Part of a small language model's weights.
Training: a variant of Adam for these matrices, 445M tokens.
MLP neurons of a small language model. Each row is named by its layer, matrix (up: input weights; down: output weights) and neuron, and shows model dimensions 96-191. Each number is 128 + 32 x the weight over its row's rms, rounded and kept within 0 to 255. Numbers have three digits each.
After each neuron's rows, "fires after" lists the tokens most often just before its 100 highest values on Wikipedia text that the model never trained on.

L6.up761:102165098155105175163150140128148101087148163158153077128114107182097082104186140189157149169110153127074128112143161168112141151195139101095079190058127110133179107089114156047149097140106160144107165127142158146115107145131155136185091089146094182149149158151165138115175141059161087057
L6.down761:101117072124078113116123120076141130195142115110121133106121205091095139155139136100131148083127131060165102123151090146117122189087148125129109161186065103123161124124159116169071160132091093072137104160107091093201170095152096115109156170101120101151099096139162087110125113145146125157
fires after: " O", " o", " on", "ro", " inter"

L8.up650:139138086092122138135114172139126110124169124125157106216122107087133120151144126109152140114108096095115151154169149123136097141126174129122126111102193122138099099192106083060169131113096127100132135131164104078148106131106131128142122096117117066095099141180117109132143125078166134076
L8.down650:164169118099110133159156129153096082127140092142070180075100178146118113147120076136115118127138159090192120177137103070095131089130157178167133173072121125058151140137195128138097136136169099117110127150151176150146143101181104112096161130132133142174156143126110155124150089118096127137
fires after: ".", "ch", "r", "c", " dis"

L6.up908:134148099098109135083143103134145149108171095124135159187133115130154171094139141159129135171145128126146173073139068131129089119127140133126129109062151093166133154163149103101124120147114092102089106175128102108129145108127078145172106141080113129145159176086149114135140164167157095119
L6.down908:120174111155143123064120112149080111124146093112099117112135126130155105170154120066177166099119123142173073192125135170144237144126162137172119091171154074097118101140141180160130108098176125153141151118134126119094139142126176164112111113107115142088131112108053173151188044148084155129
fires after: " Con", " Comp", " ent", " con", "ant", " comp"

L7.up1139:124092103165153141127123081176115138075164161096127128045142137085101115138141187123103131126131170144106135089113148122128144097126118077166143166140139125185174160076090148114079051066150083139152108069150143122072154103156095099134161111144153134118136179101157108133168132070139080155
L7.down1139:203154068163155114186132154138143096138096138140136099081164149115142084144094050152123121110126150129133148151126113207109163126152158073137160072128144136102135114155185106152117139105115122163098104128141160169081157153048111136182105166106178082105135093096125135147059093080070136132
fires after: " g", " G", " ne", " Mar", " pr"

L7.up1091:119134144157106111110076071137147138065146151104137143152096145085126155110155151125144167140102126110124108088163182112092106109144173110138079089177117112178141155136126163087152141126150062141116123146205174116125106210112077096121119091163095112144103061102106120164167078104192135120
L7.down1091:135101138087126113122177144154209105120133127132190129090169021088146091066136156133060200068093129161159180112141197169122094156173092103117088100100108195143117147052087147107116065152083186127132085148129133118123133166131119121138111124126155128181093186165113175089149067157064133152
fires after: " h", "/", " H", " ", "-h"

L7.up883:140163065146126128129128129126130124124210132173157083119128136117151130146162102130174133151113162065139110093113127095075086106108156112175099162140137121077091083148147115167165198133092149107072147191160168106109115203107049133133143157152179090141088139129075093076140109173187123155
L7.down883:168159146081056091103083169132147197158117122095093156140127061155139102132075094127113124154142109092140110173161110114133129180120148106115173094146136078177113084192133128123137106154171141139148060101122042080135151076096095081085105089101157140100089135168075206132122122125130166168
fires after: ".", "'", "h", " Sh", " wh", " whe"

L7.up677:142159060128136192090099116176133089106137155135088079126128136077140163103117156140093151164111129139123119167135153109128090159125087129104078150138195132095118125107114142063098183157178095038147139081136148143084117108153151106137150232090109177159114141141128115129154187117080106131
L7.down677:103117162248079149154109132090147132159107128101111133119128113162164112116206114181136130120077092138145099138167122149141156129191194119151166185099062095123175128110119148125140088129083106131130122124153092094122128117158106122119129090154142079144125178121162092148091129149148099068
fires after: " the", ".S", " C", " new", " M", " N"

L8.up596:109064129128074158100108112140130170120137120108138109130090107130123127161165125074099127191143133161103037093154065129097126145118158106148132164158129133114049106064104191082128086117102173128112112146131179114128142112154133148174149095082034101097143097117212119092160146083112072146
L8.down596:124125141085067107172164093106073144176123134146181137142113122161118144105100121172130157178091166073122096144125076099133149091145169093134170162123124122080110127124111106166135128156112126139066176107119112100144186154146164127114119129127143084097111155139133189117136111099124130097
fires after: " Al", " Ser", " d", "i", " doc", " s"

L7.up244:131087082118094159146172120079077124078186084146089113089117168139158130169169157114118118157058170152162064135127146085124161147134119191133158130186210133113170155148174160159062123126113120063164078077070127122116120146182172115088148099057123097061140119177094134042118124089097094139
L7.down244:180116115121111057065159111148087085155076125148135152154181235100113152049181108111107144106157095064103142153135145122129099098091168101142176145082094124118143086170127103100113177110143112145098174134094102128090132120119124153104153083140121077128092092161137219147166123191149170121
fires after: " sc", " Sc", "ud", " rec"

L6.up155:146105156133160181097137128161141153168138149115150105113110127083092158100158127135101120095074142075154117152131124105133111118191117160106133088120212133119152160115124132161061146137123090147109113171097129094122089071142135140140147177129124101172140181131114106117150144200143115109
L6.down155:105101213166097112107130097096151143082111115140136076086164099201092122180118143146098143178112054164157156145167123128141152165130111094113144101174108114096110151097126144144060135119131142094104064130142167146134198141164081077133154069079100141212148158130161103128100081045140144146
fires after: " f", " suff", " F", " un"

L6.up949:086144099109096123141149102154149192134153134075146074180139131090147127215127218131050136148123169153157126110153130134064141148132138106159099122126104156105061144110104113104165139150140138104131160129158119146080092117153091096089131168084159143150183061128148127156098122161067094088
L6.down949:145123177133131099115105110169119121145092105150174161170133075191130121118089101115121154127173100193183174170178152134138147109104131157129221143143147048112159122091108127131101155145129181142144130117130165120160083092134145168128115125096129086143148127147076096127126147135172146153
fires after: " W", "W", ":", " st", " P"

L6.up1147:150057141174065153171083076158150169137112175111112100133114159102121117132131103110146106161122172139125067106131113105097178088101123197097135061062139128026141151140117168167125131137118106102095136145127108130152163126186088135065103157074122148128148114142061124129133108103086156083
L6.down1147:075144150107137171136133169216088119135127083135101127135116075092142181151160115129120122077193186118087150069139127108100106112104184152086186169151147098155072112178106093144142102175110167163161151110139083140120105175088188150160120131163144130134154166140196135108138091111118144142
fires after: " c", " P", " T", " sp"

L7.up877:108132172152130161107122141162134131083141086133111109099105109089162192127142208134129092151134087079136080144072109158130145132111108159103095182122137104140116215107095187114151130092101128145077106143178148168092179113119095106116125105103128126095153140116151084172146116076158161138
L7.down877:125119178083077070157119154165136148187121182129161134153106073118134141070077089134116145114136159112125138103084143101137078147105152087122116058168139155128096104084170126125143111081127118106155102162168161146124146120138086128096099026109129085100111142126130105205157149120132110155
fires after: " Cro", "ro", "im", "um", " pro"

L6.up405:159120119164117150142072115093099156125136070087122147128142136108162072189113082134170187115174089169107132133104148143140154131123105091082088103127136145122153129153141104140072101174147150113099120133064116153115100122150103226087159182162095133115153144141106086110164172114146158141
L6.down405:097133172135102102182115105131135182174138155142151121109120158118116106066147115094080120097169182134213114154128138085197080150117130140128143178162108061119065148142147123135164095160166146119108101184100055104110136113200194120143114100082151143120112159170132122161083058168112091096
fires after: " t", " sp", " T", " v", " p", " Sp"

L6.up760:096160086105141174153080128166098143121124098123175134106119138190165134111150183168116103137141167136148117112109168181099103146181081112132129133157064120130100156108136101139125186131144181131102094149127183187136095084123122184137118162158161113070118087179170081147116109095157095108
L6.down760:129126163114127100141146129165145139167182176156130153122110106193121143134147139061073103124138144096189125181191118153151117098130117144132105182166159070191074128078111222119127078120154105144109157132104105109113182159104192163089141084124146136147116086137127107126093149119117121173
fires after: "i", "os", "s", "ro", "ou"

L7.up57:080152152121152130163119154170166123090117141133122105137087129179126113141146157159080140100126156190123102157127132174090097129099107177126151168117145163152117128150110156096144131049151182075142130117089121118188073101172105171123126163127141113102114185110129087115171117076166073112
L7.down57:150157141121112143084098174146088135091078098109156154105139119114157119162122059146080176121094138108178199135115101113123143103099129100107146065108133176081067158124149106181163089103095104143122123131128153186132176098147060081115139169132197093090130088144249107133072134150140073158
fires after: " El", " Al", "l", "r", " Le", " el"

L9.up732:036187135148118117122195176164171116108084100144148105136131146199150152100131120021118140097128149070179078156136092107080097118111112125147131127119137106136145169140143115141118079091103110054088101106140135129137148109135137050082143092078138104107140178131121166128143182064126074165
L9.down732:207081111146120108163100080113152098091131118131158080163180094109057119125131165186142091100128090105136154147117158163112137150124132110108174089172133194133144140103130153172152118106122091149158038119145110148093161159149114163161093155141112091203146108114140116195136147192148151079
fires after: " Mar", " E", " An", " Sant", " L", " At"

L7.up1:167046094117066139091142077113151154121168110156141145134095139139155132156139158107173137145197106092140122170175127087160103149070108191135131152122144111097129166187065116119160093134132139054119103137180125132187100148109120095141194148142076081140149141109106179133089119156130122122
L7.down1:105130087132121157147109133085151119128124111161109120154140116119104138153110094174140163133122119118158184179121118070072135138121120101176162148120138106115111125197135112171154159152099167111137137175085123138121179153130102128120110139151174154093144116189088152089136136072103127157
fires after: " Mc", "p", "ap", "up", "umb", " cap"